Weights of a small GPT-style language model, trained from scratch on English Wikipedia: 15 layers.
MLP neurons of a small language model. Each row is named by its layer, matrix (gate and up: input weights) and neuron, and shows model dimensions 304-495. Each number is 500 + 40 x the weight over its row's rms, rounded and kept within 0 to 999. Numbers have three digits each. A neuron's up and down rows have the sign that makes its largest values positive.
A block is one neuron, or neurons of one layer that tend to fire together. After each block is what it responds to, as a language model described it from the Wikipedia text at the highest values.

L9.gate122:587574541418565450528465518411444422434529469540500534441486433539484500485493537473492515492527523471470483466567508489532434530411499541462431448571492588526553483468526477518441554470506432564590509507482521443529451511504518467539541570503540545530487470580534533516526410497515450454480516440557501453471522480502545458493523524461528545473466469434512476560530476447507457481535509443498478451528462484488465445488448491510496496526419502549572543483377579564485574449460503515519431464499496498453447529476491545484465546502501501528508503552534488541490502468506487501
L9.up122:379562452397476475493509541554529408418571505476505493503484494473508520529516496529517482541446540511515497377574419425538491515501469500440481473476455549497447534572514464555434513433454521531510602469471523512570474512486502487516547536535529471512500484517507417530504401511481476541459516464498559519501450524527504432553555564515570472496513475430462480488520504546467445499550522412488512476506544557491445468573567531471539495508479547526492527474417538521479532530522495506597520533536492513504421582475500498494490525439495529499462478529461586487490568455492520479
L9.gate375:467476455481487499468538509490446546460570511607524523531437493573492539458536560594475581528539614565469471453529479512521435488463462512498482553493543520415511539511518494572500457479500474545583515548435501521530529497538500515428472595426476457499527479475448528490545524503527510466589559444468487470504504471471502523493505491518514497559480408495511518488444452530517460522479465550510564489498578470480480492520499563477588530478450466532448454480549492565462480548574559482503534514494516443517524547564543548504521555504513503500473462552476464502549562563491556551
L9.up375:468480538452428542474556494451453447557438479450536486503510460405500516525424540552417446478478461572481475460513520538548516490488490524555420477407538495432471534477484467493569499502586557489506557549524516497553542528469499482497492489527529510494511512606510551548484527459472528487513536531497491510481451459554561538494552549557410514538536557471489529530554543427483537412495459460388492441521587451424477538467500506525468517484454537521483466455475556480470501575489476459509465493513475479517541453427504520542507532514541534534519551434509511532472566461537532546
L9.gate618:451431456491440499503526416466523487551461435487436557606444447487481519478501462515518559524553541518473521468495450483536474440523439424492540488510481493532507572525512582524455511481484540517574536511544570438495509488427505474538468495484468546531460536481483499422524554526461485492539509484484543472442519456544505535463550560507478475480451541460433429544480565518500554504510484475560499520515564551463499562488540446508425477448476508472521426469481459504553487473425482576524469491536471424491547453531575508454469545443470511495476561489533552427446479484486551502
L9.up618:550498506509454564436460498474489454556490545418493482507574483457510483501418527518459470511465568493421536506508535567524468589520518523503487484475464505513476481537507480454441519409481550445533593499464522454533464478512493453482522484516556498477483487454499533546452475493504457390455470489500499567465508468441503474477569490476474591514462474451455532569561517538501482452552466452543549465427492475439556502510517490553496542467572454486537510447477506526503470497540532481519544479546478503475510477496478515488526505483515525478534450543511462492515505530467494547
L9.gate637:509516456424536525496453645478528545452487490550424459440577471512491563463451470549514512513490533487462599457557478478463468471565463513452458465535422518402487482522519571551543501485425454471546559505486450467528542476422495495495466500508509433518485564490470465461495470504468483518454437500466494489512543469581469545521581532449477576490487464481498576536413434520518514499483489550516541424550536550442534431583413491547451484505445554509442477522473550492509505519522510508484529462484532509496453554522588525481507449461476479441554425499443476443505560474517566474
L9.up637:596500485479501510541459524489503511530473533556497507509468458465560582463519536521561416500535415510535483466496530545522541489573446528444513510437489539507520605544497441509488562463468516535580478541528514503474593516531500460545510470526477522574530552504446482495468487473501478563484519500439490510505516469489561438587433475453524479486532487455510487492473479476456559460489470435508544520516442607445528455469481450514508435496509462529567500467567488494541538532494616417460558441531569494526514495576566424453397496496466429485469419525502554507485523458536518547
L9.gate867:460497536520461498497428518480542433496491496507463518482529469522486535489483486433472500516516537497542518443476492472470494544481553510451432492497498582470508427561498441524571545549493574440484545460509474555513462421496459580470468466462547555466441483465439527451484498496432552516467391495531504435500513582461496483534533512447483563456525499517436525539528463551490464415542530535429524485493475515482498514502478489536539488528505534491540545536537479581492543560523486458499537481507481479484480450436495489552493463475467604500484497582476545575492538467503531565
L9.up867:454457438531455436464511555482449491462524483521502535502515449470493510498481526467459468430523442414483515448536488520498492499438542529525470479513471546532435505518459473423531512588407629506545504523468525491593454464463492528500475510490545510477480485461466449484498462536462523525520463472491511470494508525535475524429505470412471518454495491532466523544539470509505499464583433544551471490477508523548492395459582485543460510576535586504550470406576540544521536541530554470535489497557531456445493477534467477595533466517451455547547494498471468528491533524598469621
L9.gate1020:484481558458541550492484539538464474482516476441535528515527535518499513474506506488460492516504457480450433489488496502533467535500454468502505493521508495562589509522577511460513507478550534525515535536563492415521511454544496516561529518468580537437471463520458500440487512539448525512472440526554542412486501432418550496470576480532523472549478403530496497555473523599544445444423469451478485460512451570450533561454450483499492521505504579471501544436470543524505429480501426513484515480582566446436485443498487464574551516532537483543462546487548497547522497435474579490
L9.up1020:494539463514401502527450497519459522536546497574478525505557550542450514469490457484498486443482505455533530504550541491495492506564543480528528514573596480532445485509509511432544451507502475437526496426468537545557466507533529482486510500565507474498436471485483476464551499495465468527452508484481506414483529428594449524486483575472497406524533463441495546499538494474514503557481568503435535451549472495464491504484459411514493513490514502450386515481491552530475463485516500544524509460540499459440613503514555528389531507451482464585487501520462480465525479487503484470
L9.gate1292:510497588385516491571459514467494503509433492551438553498494455538462514474518515487506545457470483469440506388538446515521445478552447483533512590611485513458534439455503551478523525530445475513536508541538541430429497514483491436511486521489460459456505433542503498535502501454404514539547470533468485524462587452517511485527570525590489513519464484439513512481532459507464422509497492522470447467523524492448511497497456517607480506535500513543479524484472455452500527576508487528538479477499524403483414522461467530483450550527489467482506519432493476526546459475465467516
L9.up1292:540465518533508430453505467549475421518464461503459515441482451511480546466518578492494499556433509510558526496543481453440512472521511517497486490489436496495553461478526528526486482515521509507456443460481534528465547584523504543489479455476537436504493553492432419510511447542514528502495494481485466526553500487552492544522494502494479518505457448474517465587505469523566542489490540539467533474476524486466425537464472477428507457517508574487551511481476461555600524454518524552523453482429475501545533474472465503485455520496530537475437517509491593464575539475531445444
L9.gate1761:514498527486496542474543560501569427559552473498401512449600601500532466515468488549445450529514518530456483411555564536458491505556553489478472529514422498500454515500571536508452542439542544506507504420404535534491488449541463422507523544502543364470530500525456484453452494546517462569543495446521556490523494535529511487482499550522483428547509522543587522519471553499534552511535587441505468528481509456477516525448475441500482508486513505511558573488419448488508500509553461521567483561493485492491504564508515585499492488490447505473457524435515485450455493529531484505
L9.up1761:537503518573470476519509563447487433503522457439527471412462544482505525558534581492605550442475475495507503554497516510473587452480500498455493510545541534509517456507523520558515481499562501502516497489502466529487588476503539451437500483571549467495486498499514535492487487418493481447522409502465524554511475445506469477548554455480501511436559475511578559545524500471531495451472516423501456493522496522536513467529524466485539507454540510549486490545436480581450448460493427492540415467492488514498554530527535544452475485471488545412501483570475517487491424523455541482
Responds to: Opening fragments, usually single letters, of words split into several tokens, like s in slanted and sizable, th in thuggish, U in Usually, Uzbekistan, U.S.; weaker on scattered mid-word pieces.

L9.gate270:511452542443562513473537482520545413496421401521535583508504533422517538531475475521525444408582449465475513489516452539481496479517555526484535461542483545439488557517511514512579536430499521495454538455600491467423487504501535545553535535472501510443541452557488505480484481512481485478549406509461567420507513450527472483502533509487459468510505514513522487489497489509498412403500567450484522499488479530507473449505460618540492524562425524439497555518479530473466512542504509544463504504504541502493543432459484513519528529498478469452513554418487528414586444416449433516
L9.up270:455483476532536552466555522478479419475465525465495461500536558442424475524470455467494472474518541430489507517568502471503460507480476492535472450514479486514512531553460516546551496474549511520445488466601552549539539493451468393547530453529556502465529412533503465516466504490620573508447409557473537456526499447530536468502478534516518531446538400505468549500464504532504528495485515480453480490456524520487489497448548482518522420508484500479495496579478492472469495569566462503489492475556514550487521498453542499556520480458535464520438474431401471508488498462494578557
L9.gate434:396534513414502457550607551535508448532449445451533482467422487540505476461440451523549507533522471510453514492450502530485554495494565458519551597527469416517546529476458514476487486424550492528497455510531535494488486484540495543492502485491507553471519502545566500502481486531549509474518470501444472418532442501488502490477524453470513524503519493550527460503504509517531553474448529482464496586493401501463513501495537527501494405489489480543504511510506462522515477544539417465540508449495496456540465475411500569572505515476464477459467477535421482446526522459511494511
L9.up434:462538467451523548523505479555466470477494560509510537465452538481514532480486521564575535524469470497521539475437441494462456532452424464494545469522489494520498581508475433520476503492517566478605441551503462530457518484475516494473581541486545451393516456481526517474451521455567471497515545529504537495457558535457526545431464439493530539494554476468475502521506530480509496501457423517384445401490427526480494485541512520481502487525505522483473491529486532479441461400543489472473489447496489490428471491531477498440508494507527501498551497447432515485477454479499595500
L9.gate688:530431467436547490473490542553528445611499461545549483501466453484484509510551512457582458513464376482514579544501430484488584552453418485461554564506533595541575486491541448474530497527492437473523546489520508520446508461506474499442507528489493483450436492528478506495527563489501488570484510490492532461560469469522502530521479498543435581555479503473443506392408457486543530520425522521501541491520488516522410503556510498469481557493581506454504502556464469570513547542598510478520464403494480547536510537542524554584477472466488537503488428452461498589456567450568520559
L9.up688:441467511495553485546465534496486500525521513552547492477519466545444530503551518477616511451481498544431565517508521471474463471515481450500466486478486530446489462506512519516503571481569541451506450526475513510414488523496462453516520526489569431531522558565527528516549509508598520519546374578508480448531502487531461493451561440485483504487504481480445498493632494443528518464515537544593545540485493471501494537498501476489517519535515521530524560499509515528531562518509532480465464508465478506434551488439513542510582481582438471465501508439422508501523562501495475511
L9.gate1274:507445508476533548410518527562481500525481504485515481465509583445496529476483507499557474497499483523441534472518531468488490465420454587504526547551454431429436486555460518460579522464576436528514577499413444467536465529467448542497530509459554533482524471557544495460533508518535542512565471458471477525494504554474508485517568502437397532539476499512515532540565456475470469503527551553486526523466473464478460450485429484514508487474581537482554533533527577394479529535503419535489503516528500453595535506471523480526397512483518517514478562519456520514495549519421464511
L9.up1274:478494504499526458476495472588487507581533472546505416491525571471463532458501506488463528573539435577379598494539497525419459529562447505474523465530535529460474510514488409457492458487451506456520484506383395427534498546552426518492499487482563545432503585485586558430442532508511528550578576442507545447531448533516519474519511486537462465485479460521537490449524484456545504490529493465467470533569454516494482479438502491493494536465515441520468515488519501497467539478550379553520462538482514511508497460519555475543465502506461508487540482466471613467559472512525459468
L9.gate1383:465452526477493474522585500438449524485430453526544498590516474432451505493551492538509545477505493419503439485488508507518517449531503464473538520471441552449560570450516551448463523551466454558519532452581465424581486513521441557445489443520531510483560458501442542548514485433552461465496423481499514417531483481549430563543500498528518503502502498474553481501450570506508559465457486391556499523519439438507530425542429571491514440519482507474521510506489445492453548455515469497458428552538535495502499483549556453556526397490469494518566478504439578511454469491456500562
L9.up1383:538473446515548483477459483519509464578510454452539426524562510504579505494525480500546565477506504552514483507511487603445471450510419469494500554538556540493447534499505509513485485507493408565537431469530581521541451561423402515475475541480573473408474506525460475581482441425459374462550501518486484433554436458430408540489442470477570507487541535523555399513534595570544444413510436522517474490539498499479484532569549574474600541506474473543492463491505501480464493525524540499513455502475538453486533521524434478489442477489458487505552488472500484459507479492474432561
L9.gate1666:477461549472422451548516469494482516489532571481484463519480522427466525408561469471531512483480530505459487506547510486429552499556410507549522489502494558578476517494508494459492527467471522527519514449523502503420550528504530503545452531490477556517555447511578496471520456528508496470502413439504450551550415566557540550422523471628481567488514465447520421551450451601489533468457504441511508550504479543452582478529548423525475468482525569481545487544471545504471530495464457531443567589523513578465450577472489510598487500487525429459494454501481485468444553459510463524
L9.up1666:495589472502476464511550524493494455470506521533466493526516562448527455475443460495502459515532494495457473489551508515427506513568458559460481519548527571563532506456461464483484509541540461469495512488475404572565516448459609469536510426474503473477518461579515502564500464564521506586511527512504447552464465609504568532504561525459523491455555472504447460614452491495428480519482574441484568502540459456465502503453449494494510493506559475445484488480488494525525500499617488481528451540468489475546497517494458455496516457427566504481526492552470541583538472536480496490
L9.gate1691:474471465502458505498617470442468541520487395554475546470432475431535525422473514512460536468551438456489500502532558556470446592489533456482501527504470572516544558518445485495509466482523553487428510490514504493499489508473490534490508447470492469445510466510465494440442481520516555502540547441396502523481443543553553545542547545524475537497452561500456481548444553529456571523441540491483537469485414523541571515523497500525514482552536496536449530571503432530574412554519369484493526589489441514488457479490482499515509460508500511596483495502546555457516506484518517506
L9.up1691:425504524495457449527574468474498474507520456541504514463433479470542457478517520471533529425537461523542525494484517540472488520515476527509528493542482555548530546468467508505520531447498498499505485446526577488516517488516364556488536462476561534432489493509486535502490482473561548525479462512508557476450454513551496533533545548500485593433406515466471502490434537507482500517415543497467507523545384497540594505567469492580464461576506521461453503541561455507537425531491420543488477590499533539482450515517498526537504522479447448599486471535536564463502451491497447554
L9.gate1824:509587482533481480509526510513509548533453502481564470482582532486500551538516480517525468475489421501495461508532439446486489516497534497486449513400524455497492505491502463476494537543556495504537494544503487494450495495536537502535571466461443544533518459533577445578438479474526475456511426485520524434488526438480496509473514510493547463465543516475484512535430504461515474418460481460556518446470442501453532492537479536497519529474502500559497504487456523463519497510480482500460502544478539460500485463455503473486407447504490475509550449516523459493548411539469440564
L9.up1824:421534555587540516533512448536480471548505418576545512421495540544583502480476449484584473580487456492473523543463516502508513494465557547459499534509452558493468501521485543491496489492532450553524417435522533486517470520480445524562481420397463512488488480500465473511513511500533494511497431550531577439425512482468476558533512480520469481569495493458522493471505533481523618497481492432496524531500437492557531491537535563413519504512572504494531504494495503492455565512470423468443521485494537490526503488467538505468526489457450454478581582510475491486553463495525462469
Responds to: Fires on the last piece of a main verb, often its ending (-ing, -s, -ed), after a subject, to, or and, just before the object: unearth-ed, toss-es, noted.

L4.gate714:513514515398504486482494514545529453553508586478508516506425423537441494484484466435463484419483481554490481402487525419548503441468494500516521476478533539457511545479429467457534467475460460532540533548494536504516450468572456517534473515499467515521450475502473535537502476484492555511544467521490451554512579467561528556526578531534473446544461444489509462525486536577528482478491557511573412469501521452467472484475598519524517495524583485577491473515531561558520430512546420566488504499503482478472478490490554535478542447548533509443481438503451507488505498484497465526
L4.up714:526576525494565536507471527456495516386474461430489506493489434500435438559505477466453470481450503569497451417445467545482554481488437511507500473491502542495507491609495530506483436518457453503512522508498508507504474480559510479548483555476539570542423406520491529480515466482453569592463484519477460499513530524485481537565505565492401507506516521444539470448476498559549439450513586442537433505509504521455552463483516521506485525529551443495525464513551479551512427557564378538503544456458481490461538458504563540471531483491533530444493488516480505520505518458602481453
L4.gate1226:509525514483452528474516525518470490537432569507504515445537459524544555463494474541464505433480515466530446500500569477535481491519509483488514515547465465537486496405534485479591507524441538469490558454448479535407534509470528498490454452482490488486510505525459539551473489503533557570574439498480513524447494463557495512478513460477465532567519511510478499545480486620494565507504456502522553489445572488542498500404480547540550488558576509485520493474441504503523532550558521486515483445501552509496410551520445498485467554506460514497529527455464484492429480468473510521
L4.up1226:480483450516449461521500566455486482469586504454496458501464454557460550455526488502458433493544497543476555531469505551433510471560546533453468538430552461528466566475492565431508552512567490425513526557496537561444530517539479448523492552473531487472459459455588524472516521514489556498478556481463463454543574426520455479502460498481495443491481512494447543528455535498466565469493479492480522413480519535500468462506506498482539519504470529506492509552483568486498484489488494451505456496483475516490486469469434431431486447487506504520513508485516505573529496461521527428
L4.gate1279:532487487515435478423504546502506455511489507490475509485469450439498488448516494538485468464488419456473454439417428471518530476525481528470450546448527479519446508494522499502488472524548512488520494571417545423523497556476534476436495458508497488506488443438551487572583550480462562547501428450416495472534529389493531548459530535430455477554519560519526565515515485519517584488558447516509444539516489540569542472511494509543444493630476499509534518495479527524475533496510487555474502519527497427455472530514515528560481429457559526552441486511512552458460512601547535433
L4.up1279:524532479516525518454551492473468448499473467459484508547479515538464464554505528523498484500564508530540526379563499521461520477471469422516508471502563521488505502473536460418541528430473440501532523541477496549500528515508528553538461484516478496510432557430495520517475410493503543478570447523487522475550518541554503500482499447580581534542538566412513528527525474506451447456495432464514448459544446462495522476556486548517505506528503528496449493450466535537465456478514446527442522452521503510451435503510497484474561461529536472502557521493488493491534462500450516508
L4.gate1422:423510490515528500519523511477548467523470518451568526541532499551461441446556571477525493467517469452452500529497531474472477520427462591556513484483523498492532569495543482461478531529473493475499520535468477485541462445455460504464508513455475570500517490507553473501449451394470536506526496467424460490476555520464554469485547518523442576472470436499422601509556529558564468480570511512464559465516485458539436516501516463458453487526460458455516470551518568547478455511493531465545492547481452491400482454432502487500458481511489518502533523444424503485477579446486521483
L4.up1422:465510461404476499468480470500472430449505519484511524500537485428512454457535504442491505527514522504465471415598512504498468436441522570542490506488461584486508537485498483503581483588527534517523457515470510532532552493504556508530521438406518435509409515528560570483492476489448489485550507502465407491486453535511488503512543470513516486505476542530424501466505514498449543553500504539612471486552491559576485398414525478482585486501498548483530504532529448452510535473478542509487504535490500528578482504477507557487509511506427570461536484490514458569466516476492549454
Responds to: Single capital-letter pieces, mostly U or I, that begin a word, often an unusual name or term, such as U in Uzbekistan, U.S., UDMH.

L4.gate147:525488497471457445526533520507470523514480467475520525440462502453584527563510406525474573490494558505482465554544500494495512566525523489451500479470470623509577495487511412465514500448460541433541494518514453493519457476464553517493523533496510594396484519509467485519424443607491546463554507476455481453546508477512600502447511513427488485511538463416463474538503544494484610479476601535513511486551402499469450504467531520507462411524555515470474517582491589540509483461472451490478451563516478488527504471442487412536506535507545567526442481467395512553556545475562527436
L4.up147:471459527480507485490518581517447459545489506507528436557439575494535525399491527492503581440504415530479509447509498496478478470467436578552516541534454554460495530456418441502566496443488502489447505461517484523521444517494520501454478508570495501543476568457536461476453525474497583514507513423485474541530481564510498472468505504479533555522420418496475448484570482505510524531475532529481453459500476476514444463550541486492526511456485565549501554561476522469436541476536512438544518469459457508501432499531437503492521554531500447495445548444555527528554488492445554563
L4.gate427:535519578475550534478462530490515527507535450470542482523488520550470502468450506536499550532469471492466465513502411474493499450558446516514520452458483484502513491533428483533435470477491553466575527521483469501536483496463554482474500502541541481458478480471523425567492533544540517513533506432558489522487477435530560544447546532484477465503456499516517437517556489620454535503567524501449488431528412505537512517575528517473526493504453489582493511509519540582466501434490482506485500492482517515555453437555479506478454486490535647562451492552456429551539527453513494541
L4.up427:515458502475546570513484474527492483518550494481471516493431513478476614517513475519528526464487499521490557432573486532517478421490537500464587556492493540462506492478424477490501472550474477476469481519508461487502427487524586504562501482403504422474491474430455424532474498571504600522580496494478501455527422444470569519494552452496527468524410489526562495443530481593450503529467471468464438506444446518510438540508545460499466542544551481517508502462544460487506454452413479507480503517522517497554505462540546452469495574479524543469441515482497516465506492517447470546
L4.gate940:514517509499494521462549524510514515475475507516597494484484486516503488516477524484471537453491500503483564491509522521506437533493516489448481501476413552536546474478473442477516480524441446457518484565485479441476526558506494518521512519506551519487552530473479547563403518506522598652556529448524593544516444586570609487462525477482507535483455484524549458506565475501477503545521445407469408495482399514514517506536509520473498522509515526504505461538462536535445549492516500443504457458551512506475478511429514509515556503504562469447503472460588447507453576497487539541
L4.up940:552552488506542526483566419468488437482511537498489562513467483482516501484508474480454458512485563562475546531493545515522487546493439505493514488482437505503440538493563444485483492563461522509504512541508480489533532531493481516479513511500478494414531567499491477508469572543498549643536510501506472541535459490561547531472514455495486508455467506472542455491612469497424443551461477449473432567453469529494563489576543533498527511529534553533459498533474533506500531466454521490547522467472539460367491473463489587489564479523542484456538455510538519490461585464516538559
L4.gate1017:544474450543516405448465465503536486591606524475478494472429471473547456475503517514524468486492461544453519476453512509499480478526513517444506451456488554490502488520497548493529529484543471437522447500480510508499551568479595567472480522553532430460565543570576494491528512540547532545445550464405505528520506551483536388439446471467471495512465444472494497459630556514455517515534538469478457468498456483452429527496467493492540471483505534483495468512552516502483541452515471483422508483491415487517483506516474482469463440459544448460447586512474496579545535558499463571
L4.up1017:480430499530447497415470507476509493529508532478443512540454446487529525554465500510515479437521503501413477464560556507554488495565552492488529464476516488555496518443510489456527531491497502492558459526430509479493512512481605461509532446479554492450477504548552531467472524553481541493496546437459537478554485549483587459450461545513485539520451475453509512497511530475526551546456493520458461438515417475496496472475470494528438465524544614516527510521489561488544448517550550480452568508456475513495505508566525463436519401500513553500589494533465497438461573564447538511
Responds to: Main verbs right after a named subject that take an object or clause, especially critics' verdicts like named, deemed, ranked, called, stated.

L10.gate1421:550550458506553540414544499530554502489417458457491482497562491520545550491555455504504515531413547541495559479558463507466511384471439468451525524482550552527513531441525564549483484467515507485522529530449490407496535461508533524517513535447537440537497494467511484514505522480571502523536566499502414558445540458529578552460434497434477476520559498505478476535511466459527527513510517373585478528552567478460530521482530536531527524463553448433515447476523471531514504508494557430518465494547537492510526551481587510515416494470503486513544535521507497483491546430513438497
L10.up1421:462482488531486548501496438505533484461502500490442465495561492543524560486591496511482519521495470474442516482502509496526486447498473496527502464467457401504540500507509502495595521466467462507450481483436541477523492509431561487513478471452563485460463406495438533509489485529501512444541505482482473497520546487462508533531479554532554559498429517512472502535462525540522523450502461469434508434524568562506493536481480493494515458526544448468550494508475507493470481560470512494539464484480478608477477478514500481421435515422522525493517450543460469470535438456488534471
L10.gate1583:443450541468518484552503505421466511479474543530483529494520440502502519567499480489515507539485488491492562483502482538445491429500493488481597474510469541503592494450572492497559437530447549514479509499519499461480468526514509482496535466484457482546543550484456549471461490461562506453433546529501440508475542488530509445508486537521482544495525401524489504547520510527528489516526445419530498477523572485533511443532476506483548473501497508478490465557457496489450613501506535517489550481455587540494429476479454545506465471540475589524521521524462494416528533498538517447
L10.up1583:444548559451478528454438531464472538500547462533523486468426479450449492407414454502542438538551551507494574460471527466471529508550515468504544496583487522503514515468528545423496482479471517485482457469542473478556437521419503479383477503404485512536488544481440536479486458469559566454595556545469426470474515552499470422469534562484467550413495484523460456533512453485459432540502435546487501446579465521477525518578565528498549432548509500459487525501588504514469486459571506507451547380452428506442448506448495471512529471505471530531556470473504506477469497453569506554
Responds to: Capital I or U as the first piece of a longer capitalized word or name (Imaging, IRC, Uzbek, Uberlândia), plus "the" before titled names like United States.

L10.gate79:497472442470465518488532527514492530545439442529537467495417522453536496501498525533588533375537417449517501471481507539496496530502525479530568517467442510458514576538421547488495492476484560477462547497502464449512576436459452472495513457457525470483476473525487505400476443461524564474554473468477445531485444421424525479502516480510446533524493432464489489571527501485565557466542551466456561470470500545546564481506549531530494490527548521515495523598506520545482557476525444477491507504495440453509500479406571509491513516537496529489545439479508509576542572492479523527
L10.up79:451504502452455556544592521517432528525502428535528518477422481474518502462495470518550488416520477482492576519508489584514525515524535495535566487470469521511499509488437490491425518446489506558490552479502476483538472540454456522489476500469531472479558522503466528444437505447489516490553457471524530483568426451539522536518513468490508505465536418467492521526485571521513514480481516489495489559556459470558475511561502495506514486492473441414438500558554525493478506509559425516518487470507494507495592496472560555471466488519481475622512486466536505526537473421445497432
L10.gate1896:512473477492462516493489473496476554491415430478555527520549460441418477495510457455530517458496546516516494536483469574544489491527531460502516458506501567504475546563443503512499441463492467543477431467596404465541506550475426499499536459492522464465466429521430522492541481463537491430489429506480468458513512461536470479545476485471510519566532486441513523503423559483493547468507567461526486460515465496555497485526495558513566480499492520469495533596500487527470465464543474464447501561591451535485479478456601539518472468558534537515525506479552549486510482411416521515
L10.up1896:524484474511513481507514453484492553487373428401457570468528511503476488540537548439551447486504530532462498486513487598502425480523430515571510483514562543502485454497524559578465474535504399489497445460546486502552536513529489520516517503501493491466490498506430467565488464447521463395532512519488507467518442529473477513631473466471553461514538513495548496501480537459459546430509443475571477495480504473551471451519485569483530502502465484518458483526498512473488458491533503428474489479506492499486490519531569495538481506528544554519535452452576563532482453409462491514
Responds to: Main verbs, often transitive, right after "to", "and", a subject noun or pronoun, expecting an object next, such as drew, promote, adapt, upgraded.